config = dict(
    n_head=2,
    norm_place='pre',
    rope_fraction=1.0,
    bias='none',
    parallel_block=False,
    init='uniform',
    init_std_qkv=0.031,
    lr_mult_qkv=0.5,
    beta1=0.9,
    beta2=0.98,
    final_lr_fraction=0.0,
    dataset='wikipedia_en',
)
MLP neurons of a small language model. Each row is named by its layer, matrix (gate and up: input weights) and neuron, and shows model dimensions 0-95. Each number is 500 + 40 x the weight over its row's rms, rounded and kept within 0 to 999. Numbers have three digits each. A neuron's up and down rows have the sign that makes its largest values positive.
After each neuron's rows, "fires in" lists the words (lower case) most often at its 100 highest values on Wikipedia text that the model never trained on. A number after a token or word is its count.

L4.gate209:434500513435496433514555504494559580470430502471496467476553542481492447514515492526473534490454541435504544462453533425414489604542442416404483487542536430545504467461518493500499522574470463468578540508533510539487445493477490533478505547508527479505530511469443537532555555503483452483
L4.up209:531514479473449482455526542447504517553419506561499447494597484481471519539456489452573522496502516498463535493489517503504577558543507486485500474522536544540451535569443433437494497505576483539522516447566486447449499460491562508527495514436490485477439469511473458504467538508428523538
fires in: "they" 52, "but" 8, "in" 7, "it" 5

L4.gate431:467493487506502513461482497525491506493498440516416563409522479434482441531529474502502509477443457424547489540499580496491499446467501512473447490578529477457505510458498434443459482558479530465491498532447528532540481529482394478502520491509542441514499504479494551490526559505511479455
L4.up431:461538472588430408455501480495474512588537471519423476480509468510470492516526487467513467546562483523480456479492471511516550550467473522508474512503516430542458479518495502558553471474467541521467521545391493477486510509413434477511472514541505536456550527446501443484374515491522529482
fires in: "the" 71, "that" 6

L3.gate263:401451499476464469496504511510467442572447528509537535451494478547519531479444532520490530492466474476565489472529514450478513515516499469498490454544557522551463508529494518533484467553459448482409528545439616474551486579416546438526491459423460495477486473493468555530530497505428515510
L3.up263:455550565508496534474541495515497514439505521481499527458487487417620508424504517442501516501567535442506502547561493472534440433467450559472504438473483485470540478481589533547435478494516521486548542479501498542449516413492408502482517543488523493537475538514553423498431507470458404470
fires in: "1" 27, "2" 11, "have" 8, "6" 7, "11" 5

L4.gate178:428497494473522484517521424452512527530471530433452532394530489454538487505530467515517484510467460457473522484541474501503464508459572438485456447517599496506516410502588561504562513540502515437511460466476494486457513533484412493479576449466500507527531488452518515510517555495443548503
L4.up178:517460539525561505506532436458542475466504464514484545481478436473440484510532429482546524549449460481499600464529566476568469522410518495523512473537466488540454480535522561492516535472554516429509492493433548424495462560489377442463452562524546481468492497492538465461509590496464465571
fires in: "the" 25, "what" 9, "whatever" 4, "way" 4, "gave" 4, "need" 4

L4.gate253:437513492506532453468484516501552496508452500519506506519513579426479507545505530518481526505505538577579469522512454486488491597501467476443602460384486523515527534464522524520529512425505469567527528504500453495461514543450559508512484408468501470528538511463508492543532454507508453525
L4.up253:452497437533464468531474474506476559534502516458502473536513465535514536482497504506503438546493500476520482480498432493526441500539454526494466417548469451533424575499515432470505487555463439520580512466431535496526559517459559506494444576499480495524485490507400499488494472583529448579
fires in: "he" 14, "served" 12, "a" 12, "also" 6, "his" 6

L4.gate211:534492530527491555505518481443558540466459443454547519437516512480530436529493513529522518555528498525481509476502476512476516539491479396519428465529566483530492405509524470460548464592492519538551527535479573489400463538411454464433526482501599538493481415469528531493562507540480500510
L4.up211:516566531389472544456511486514505525481469479503585529484479554504537478410524535596506501469573446530567488520474523495487557539563421443416523546563526440410419474498538479474507522481496483567472558541470519512491481501469506449453573564509528490515502522558520537602522474552535502531
fires in: "first" 17, "as" 13, "over" 7, "long" 6, "out" 5, "short" 5

L4.gate159:537548539578463500560452473504575480488452544452519439400487494548484501516470457515564473541465571507516527443507468483531529549502483486521478475492452517518513462480578474535541467511511513554444499485540558542461541518480524462460544550452466503568485494446591573519460443589483458552
L4.up159:456485506457493593524559495522530556444495472408501555422480506495579518568467526536527472462403492446495495482545499520534487508431555477520512457487550421500586479502489483469449477560439499478507516513535489554448479467421462537484491483445501519540472448510412564555485546508481460569
fires in: "two" 28, "three" 7, "1" 7, "new" 6, "under" 4

L4.gate421:512467572487526432503562505607500509559496564496461586433481520518504422512587464478508519501452461483535478473546384537468454448469472487473497521516492438517509442469438562498513424496432518457440513468484525391531506521463548432493491471461495531463570508535489512490493500562454469511
L4.up421:455491562445475467489468586534529510471532455472449502528571443449461477492567468502459497462460493596470513535519538515425509511482477547490505537451556482468533482486477497451492557475501518503502499471467464499577475519488454499542520412585490407462479556474526484496533483452451556556
fires in: "of" 61

L3.gate354:460530451478423553472441493567482519472434545506521441496437565563422549503487499507432515499542515491500524525470531416508533554547586436458497504453497487483497502489554509459516441524497524534514459443473539498472514522513518430469418488463466463520552562492422610424483429531516477575
L3.up354:513520537474567531494474501487475510446585488541486461492467461494537515559533578498473482466464467459476501448479496501401504559552487532425486538476518497521542429480475448504424542525499521522459499519472488455481465516474499577457430472557519539544575576520507569504559506455526535526
fires in: "played" 30, "went" 13, "took" 13, "take" 5

L3.gate403:498542540540506471425511495492502518457503500516500515519507540477496514545420531502528489567498538494489505504530521545522484477539468491554456456481574575528484502431558460509587532473414487443507522535446591479481451465461494510485423464447501634402500479476471499505525476509536482472
L3.up403:475527533512523512540501540505509479524509476464433496562527489452580515488530521425538437520455503495536492501495552500536487557473543513515462522455494498548478566494550513505493538474566513552431502503445493484487473447471527534514501588522401488406495483505460496484466495450521458486
fires in: "and" 24, "or" 11, "what" 6, "about" 4, "discovers" 4, "suddenly" 4

L3.gate183:508457500508453500558515594451520576511449530452525468449546517439490490552556411549497574520506483500499503491523493598507582506508468504549522521502478551502458460486463505456550506512473507512484523478555490505541508535516544498421458470492497544491496534455500565487522461565483568540
L3.up183:435541494524459532524489516547514472479545518502475534457444537571448447468538518492480439487533486520432490569519485479491493487557427483535417552462568449382472447476457521478425510482470477455545414530496530523548518466488498474491536497528451462512557465534542517499500516476507468573
fires in: "of" 60, "s" 5

L4.gate214:483560503602464510479491481464544495460479559469506482509481513442527483488447474491525487482489495565560453553522433542511525483562446430540428476442582526554500478552462481528492403487474552512551507449532521469451524535455493473530545468481533497491487470536523524558486438523473508559
L4.up214:512590459504436520493513541475567516539536493465501507457528482500481475498467528486471476532541478463521526446471516490504439431552415564517537531442518519460478496534470517503538438550504471578479487537502437490516569534433510581476518453468440520484468429563530485596506452565516549489
fires in: "first" 24, "of" 12, "from" 8, "last" 4, "second" 4

L4.gate355:472467523538488452509522440512505479535397543547481468517416509490581519490477498526517502522511425465557541513507541497500587447483464506545521579473489546528489549458456409561515544461528463516476574451501490532482558546466609522524537429515480509544472465537478514524499481445543496514
L4.up355:495513443531488478532526490492559509511451532519541559467425519530516435496565544564470539455449517494564475575481582479495484496462490520540429492465457462469515428490456495526498546470468430532488475496554469506418529508504574490502512572486447496485506428552503533534528422508522527518
fires in: "to" 36, "early" 6, "from" 5, "well" 5, "northern" 4

L3.gate18:480490450448514425514547542520445545572451478491466455516538545433510530597474495479555479513459532492564443452562435485542491475465498451517469500555463423517480521502579487543571545518442449466461474543502511505523435472539530472489465473433467496463462515430486539498482505488401464516
L3.up18:537491549477433460507520538479438490484494502605420518551588476420555455524487464461567494485525460525538507470520494513486521526485438467492518535451516502482525492464501511521518479411499460510445446476496495546562511493519488549450476446533457488467476480461459452476544521465440504520
fires in: "with" 27, "what" 9, "their" 8, "became" 7, "leaving" 5, "by" 5

L3.gate65:439452409469441456531487540520454497555566480485509518566473502496495511496478506516477472478568491537554492465510518473449503508537452537508499528492637528486546523477465502485510534539460465514557531461447588495451517531463520485516528494490512522497563507490531533478543503520474489492
L3.up65:509546468565481511534533534455506490512490419561507440510487510463465552513501520556516499503392517502538522493513458528514546499560505459546438486507508492516461472552468510467505529522488500550552516530529459532507512526489439538480469476602464528490465499425469534502461551496391440525
fires in: "a" 30, "well" 28, "finishing" 4

L4.gate278:538472549541541506621548492543526464562483525546561555473501516493473487535469526516532595496461495485579418519541489584490475474509508484553493468441474497507510473528497481464503460456494498484532517488528518531426471560505509484470478418479550448442552421499488476518588471518521457469
L4.up278:555574541493528483523559515520530548493575478437416505445498512426544453510495500451463508477491452448494469434460502525451418508462484524509456484503457470530503395523561474462526543496507528505575449530512450561466412479477510525491461499418522468542500532485458479442512530552446492516
fires in: "as" 85

L4.gate293:530531458525452559482488476552534573569505616483516500476526549484523467582469508471490521458590441521484445521527465525476485429531496533454535533436497539449452492517483455497518505505565513530545458480549515531552528501592537465533497421549474543552515427520503577512565479487507554482
L4.up293:542524523430534576531520546489505526501565511442439444455530482532525483495501480523447498521524602525444494441453507465569455535467500531534470482465504434486537467548503474546508489577575590501489523481524442498553483488528493506475504521494480551587468527498548499493510536444570544462
fires in: "of" 31, "history" 8, "sun" 7, "attack" 6, "list" 4

L4.gate81:499530487474453485484575516511506452507476465447478501446463509466456470518471532503387435474534519514577511490516537529532467442477490530425414523480545434522542413426590536460517431557514507489508438527450472517472471520425485511551553557514540531532491540526481481532496457475490394510
L4.up81:586482489490504462554497475467486489496435464474503500452495523491512509455543462503522485567582490515507466451545530385458469448470524535438557524428507506454492485472464549502517526502432514438478533484549488528470470395553500531512519521504511501418453484561461452478551516502507463547
fires in: "year" 19, "season" 14, "time" 11, "century" 9, "day" 5

L4.gate98:432504480486451535439494458459510514590501435452549527381549557550514442491470456475480529514484531480521541413538455534508513522536449475510512466501460586507584478463466428458471421527446524489501449468495517442481462539424489464489536551491507529569583504475542523534483527484513568520
L4.up98:497505514485478476520544497558413451528496514501458487548538507470525501505535456515549514435520444532513575524481500514476446512434414473523528539444436455615459510540514500422454538541542501457430503481511482523489503495559574464475421508519489457581541456491506495462551454593508495438
fires in: "the" 86, "by" 4

L4.gate305:476545513498519491479498487469607541517443488491494526453457493448580531481519486481601521556545526461506493514531478533430504522492482473434493513480487513440494531433548505540520447503537502445479485546515602513398527516417550485545501484460502542517545484451510540577555447494561477563
L4.up305:587462475527618476457433493506552502521461509489521511455507532492485528521534433435482543523534528522440480487501446481539485517498518509485505535476526585518459536503467521473532474495574488441501489523603503393457422476533485527483477459474488526494481504438504495467506470558472553560
fires in: "and" 41, "or" 10, "who" 4, "6" 4

L4.gate233:500475452482483529484451512541559566482513496412512586474561494438513440509494459543503531494566573509520538472493462476481415568456455465469541496497522483500533492509528521474542483536515561529535471508549474510485428491443537519510557428485514496460530402562545510480587524547470520457
L4.up233:507442492513460536535477514535473555485510425484513526505485504438480467479534522472457536516501563449510594487565453478500444440459463506484533514467502471535423515526509533513536463468456572454490504540555506511510430477537499516571617574481470444504505462525522582401550507529494511516
fires in: "single" 16, "building" 15, "festival" 11, "chart" 8, "commission" 7

L3.gate314:506513523479456477502556512517547461476544507443471502449452560528555511464494500517519469480444559529512526492534463518435590535521510483484430514555482457433536449502445450527480451488438539471443527473434471549507509548458526423542436476551488537499603461509444570473449514490547443523
L3.up314:525496510514519555514587467483454442502456400516497510435535491513471447493505471487557515492531501480561537483493570545518575509570462464539462458611564545556528530483488423523453463449490493499489524531504511495515504548498516492441466507540550524562519478437480534528432457509485507578
fires in: "for" 34, "following" 12, "under" 6, "after" 6, "of" 6

L3.gate218:534565487461577522529505488522455539446488530504424506453461577406605533506509523493526471438521528550415429536446479458433476485449527430498520524484600540451485461469498512535563480470544523492499502528531571463445487481555486561547504399548526517542535421486493472482554496479489480526
L3.up218:560523525588528517481487532509483543536502503542477554503475495484566565551494549478495450507584520525496495424524467489540597504570485558529466553499493496560495514509487503531485469555461511599419562490523568525530523504487523485549482564555468395505502547431472461513456509500480496536
fires in: "as" 81, "or" 4

L6.gate14:428517558535450478503476544518485516470525500484541540488387492478526524546518484479542505545556561499512443479532491508483518518471431540516537471434543460520518472455533431461500460532375505486512543476434507524473509532492448422485446446540482496496527446469545520417537535523539433425
L6.up14:465547518534561532507499420522568535449533493473575484469478503524493560503437380452574512524517500477461580557518520484574493547427529537551495471554536518461497490521532552474516538504580524440481512475568488520484476517515493524509545540491473487449514492478442413514572552480523579494
fires in: "she" 47, "he" 37, "they" 7

L3.gate348:468474506528464511455535514502453503435448448469549489530501541505485512479458526626436533463515463478569562479532519556509541525474523545475539504589483538499549475442530477466439523482498489475475477478506549418438495517446552443493532485508508531540512497457519567518457555629457542523
L3.up348:544468488446519538478530477521537504505499462457493588529519482464494550547457625502528512485469480479486530549501469486550449457463550471517475443464502559516476465512505468545504568506487528489505542557492408484547509508460524463463407503498536500480409499464506560479591503489576473557
fires in: "of" 44, "1" 8, "out" 5

L4.gate124:547561537457364491468551504510551514473511487459478448498542478466522518478504473527562571510497536509568502407455563584592535456472538515502503487447514521484516478479502474468580494506505588549529476491572454471529516577473506485505485489467475530504504480505519485482526503537488564511
L4.up124:490483520502467558475449546502541458510487493447548624482523522514437528504454531533564483433512524484547527512466538564500478534497577506588504546467502505502475549472571509520445502453573448529532479552555540563487514550452466480493491531415486496452489513492460511427470554574473479463
fires in: "of" 57, "other" 9, "notable" 6, "different" 5, "various" 4

L6.gate351:437563542513518482479461522597499535551489521491491477469454535431506511389489533523568440460609491518600487512488510498509538511468485561494503434500561497442490476535541497453503476559494530517554440481481505544487514576472494494473471482501537446527477392523493470493551503544529422431
L6.up351:510567496428526519515481558574428518527467576505494543477492611482473499420503492515542444496507463521584555549505561419468511560501462538395475475478488497473538561457507490482457538507499529536556479489553486494520458522490515572432418520405492476524515491533555492450418486536487455522
fires in: "he" 34, "played" 17, "made" 9, "playing" 5, "worked" 4, "while" 4

L4.gate374:479587451542481514536508570573516496497511508500421501548500501423399572501471469445510463461528513480533512446446512453441519535463509459475455452517451496459478460476508527527499486516512505523521393490509484571548513483433570512536503451492533513477550459529537459512560448504564442486
L4.up374:501465456521454481472550471542519511479503556451548490551506480488479485511469438426496539456509556554542482436456512533534562536514534527491515475492454582516473504508413538535563471492501467530546422513507445459531511465516566541477549411512557519476504453554483543551439562432553528480
fires in: "of" 85, "in" 10

L4.gate292:537532494472493491561575533463533475498483525503486505467524556489520508588424556493515493500495521418419452501494513527501520489438489487452513505518606490530507421511446510569526494499491490510572451438567567431433511420406542462464555461475493531558532481547486500477557477473502490495
L4.up292:447520539456549448511535566434456482499558400521438525573508452491486412458527517455519506555469521509516528472532488465457508499488457496421569572501500547474467498501514494544428530437516469551465458490467467462434501506520475465482465469523505491472514439553460562510498468455480467473
fires in: "on" 62, "red" 8, "using" 5

L4.gate368:495537512449570548468508566466594542501435558496500551510486559468548464485450539520490494474419458488485563528447523472505487504410521398509466470448533484544519453489476517509549470509509456482499515524498484485528487517459458533483479467501576468620473492469511576443544502533505449551
L4.up368:535518477497552468554563533521609530444449554473493524502407497512490509577440566472495542477464553525505539487523531489515488516450585450552450479554497495457458510525509572493522490590509489411478539546469555547472524470519479455472519483448493496465469447484517531479543505525517523534
fires in: "in" 59

L6.gate100:443463486471483456500566450522521578513500449446575559475463487487502481537549486562553507568560522470553529437519531488474493561561420490531479502491515473533531516504490397501496318539479463467504488500494504516453513534471530464465513506493515523516481425515448508482589570571532469416
L6.up100:517544516465450394493539527451558468479412520468494512419454526465525479450435622474441471496481532487495487455560552524458520516499514446466487477454519430531468492446496495517452435517556547493464533527488489544496519539438457488484418439525483516587463499511470521453536516495497430446
fires in: "after" 26, "in" 24, "over" 8, "than" 5, "along" 4

L4.gate120:516575510482465481439532523524477488479444492480527520493467481558576501491491555494501490454532563528532538529503547399460460514486499534457478487429534519420556534453563457411493512546473541517510473506471449486474496520588503468549439490512492426519517520559507559437565457421479409454
L4.up120:487502502430492485447595454485499485502425466552458547519466541474514452492505502511456448417525501435538511544428571450514467477496482490518534494436444441470541523575454437472480472445497465520490437442529483460518593582544514475446467587476538459574537515483559504530486527469531535547
fires in: "after" 16, "along" 15, "to" 15, "as" 9, "from" 5

L3.gate319:487521555508507509493474424558461533487500422480434429502526497486487506518516523470517422509476590469445492487495542498565522488466502460393461540535413522528464470501550482514553400530509530557481440446444443471521529541527512527491433534572591502518546533559445537493488548438502478503
L3.up319:477498486500506509509497526464515483424544561500454523555499488482538499509453502552473442455462431455438468517514452555583507506463541442477489501529483538517626486515467513480479510499545468447514506457603516512460556494464591503507498501515482533521487474536422531430489564514463467456
fires in: "to" 69, "that" 5, "democratic" 4

L3.gate258:498558532500475481522551547542535498553477533566536447434472520530500466525525546512530455567524497480563548447473528517528474528520511529462435479416526452523463413424563470526499528465493544542573446534494501510433494477496505507504484507540500390459501450475495521494502564544483495497
L3.up258:442507538460468535490486573545520485451516489501531465463502512519502446512448498508443423447443532494510540423497567560596497476488445461432487558426536476509513390521467441522486518484533453443480458499468461506569450490501468475403486545482596527476486474444415569482478549503483534481
fires in: "into" 18, "became" 18, "from" 7, "towards" 4, "as" 4

L4.gate375:446535476440437510475497561452551481497530541463468517472549517458499500525481484559495430509568510457570518482471459456497457580537484532497502490509522576523530454547517519465497514501505594548461457438525491477413482464448511578556481491484462533531541509504414513484574499442451509449
L4.up375:610472520442522436498473435450463549548531525431536504513527528510417524499464459437488517460512507550521476445470538530497487494483504532502520483451426560561461553516431455557563498407451526490492501471514474499495484542491515557489444464418520451459532545519505412524455495497542491505
fires in: "by" 28, "of" 17, "from" 12, "turnout" 6

L3.gate98:508531544488480550496461499502483519510460579483533444475514640469503500545451514484517492503454489450510509565518453499502537546435517451457468457464543517475464477504551479526469474529534513508471460406550491454398466505566537445466511501524436483545475534472478481511495513485484467472
L3.up98:455513554494485428507457524496479508492541504562418446484461550563495494482528550533596492472429454483548510535504511499458492445506510542515459537432498409391547471478494451463517495474534500489521530495448500582488554523521474464503536486553464497517550472538533428513540455426491466467
fires in: "against" 18, "for" 14, "played" 12, "on" 11, "made" 7

L4.gate284:476546470438499472541510556545519504510439536457531460482517538360506469433463519481532495502475537507511472455504474484480504580469393494482567475494545504524493455479539487468488416556433486407519474515501527563420446533538470523450494535478494543503476498503570563465583488542540488530
L4.up284:553567517462486495462585490460452490510504476552526521480454497484483526492335605429470507495465478501533550513499494430546488526482491501392557462468497570480495468466478515549486457508504460499526561439506573515445465506600452506475498505460543469523513517487577508495492504506545428508
fires in: "in" 42, "into" 33, "also" 4

L3.gate119:493477476527472491441512563491504499506550524431517487611525519489502472452494522473535485434480483448527495514468450503510496521391574448384504446485520455475492505537462506534524476493466471467458512525471452471459518492488489574518407494509597455544503483507480470486467498447537395480
L3.up119:465513485482515489474448444505427549583543522521418521589509527449534418533495490519504394474550476398541522578528539488493492494500465485494486551427519590561488521512567480520481478432456488488518506472479468532552534456575541495479487588539479487492473485482448543499517465517410531511
fires in: "from" 39, "during" 8, "14" 5, "of" 5, "15" 5

L4.gate23:499582568498491566480567488504518463503506556413453495498538571468514534530429490474508397594449521484534490470501481492538514496442495455410428470537538494520528521479506447487526465553486467521523530470486495470532467541519521549494534446503461470503477439490464544528488550541577478558
L4.up23:488456543502485484437471477444427484448434435467540448453488434507585542501493500503513521514432471542560513479473477572475514539531545479483502463483549482419532472519550520504487464456473514414505523572516522443502520500504463579490552538438488489479447487506581496438426506453569565481
fires in: "with" 98

L4.gate1:480474571463482472570505513499560463489486553465469492542498503481536520553435495580507450504482526456461481602486517525525449487511464467524410480457537542475406454480488467531518562488468477425446533511549568504502502499508460496474500466443460470498523540499531555504529541508464494471
L4.up1:540512518465527486594452494501539483537525478507479528551501498442473509477540451508504475515487493558447566502490523475473492470521447467485541539498447431490443521480500508481534548452494517423532515492443435447564439493500498558479452496519508448480483495552538491465580550494546533530
fires in: "it" 45, "s" 6, "i" 4

L4.gate187:489406496454471478469591475523531519492486570407543540513472493509549408488495566546478485513403479515554492521524495460556526468545518449496492505524497521532490500443550486461515548459507582442577494552528470556493474495490527472454445486425500544534499496493468600465486517464510521513
L4.up187:557530512551512550478479468550447549585502463556490504493466487521462556457603457403508458572522546511562480492469471466508453419527485495490516465474490578444485514471525531482520514484523548498502463497479521497535509534525543520473464508546481528471524430513491521557422395515517524477
fires in: "an" 56, "more" 13, "primarily" 5

L4.gate366:490538472438491474547535512545497498529452471499481436479466549479447507579536528500562546539492511578534519418477450520512542536517514431450529464489547512541516470479527593484497477511417436433548501502502501530525449498498514452490449491502507463529469489530563536452547499529555485518
L4.up366:542469559536534460447493462471431509433493569552493461445508477514536606497531427496485472544466481534441562453461575458482454525523480496506560495504548584508480491459574560529514524454454481493551450458507544482564523546554446529566491481515480487520490524500478492440489568512512473519
fires in: "took" 24, "take" 6, "provides" 6, "gives" 5, "provide" 5, "make" 5

L4.gate442:414476469530544461515492521550530495515541501466506499480510469503485509512576452561496621523512445456541461459555496511477459508450504487599548488444451453516483508470479492475429500497475513487395507568456480454516503512496428464502498520481492531512555469529571527525481502478539517468
L4.up442:442414471449538514545410449556466511497517474445570503493495528534472421437484480483488464469480523511489490525493541512550555501484521473506478452552419496484524502513441435505510517524495509501514433498440509473468507527501439525489482575410525543486525517540445510534553519572499488508
fires in: "9" 12, "8" 10, "3" 10, "6" 9, "4" 8, "00" 8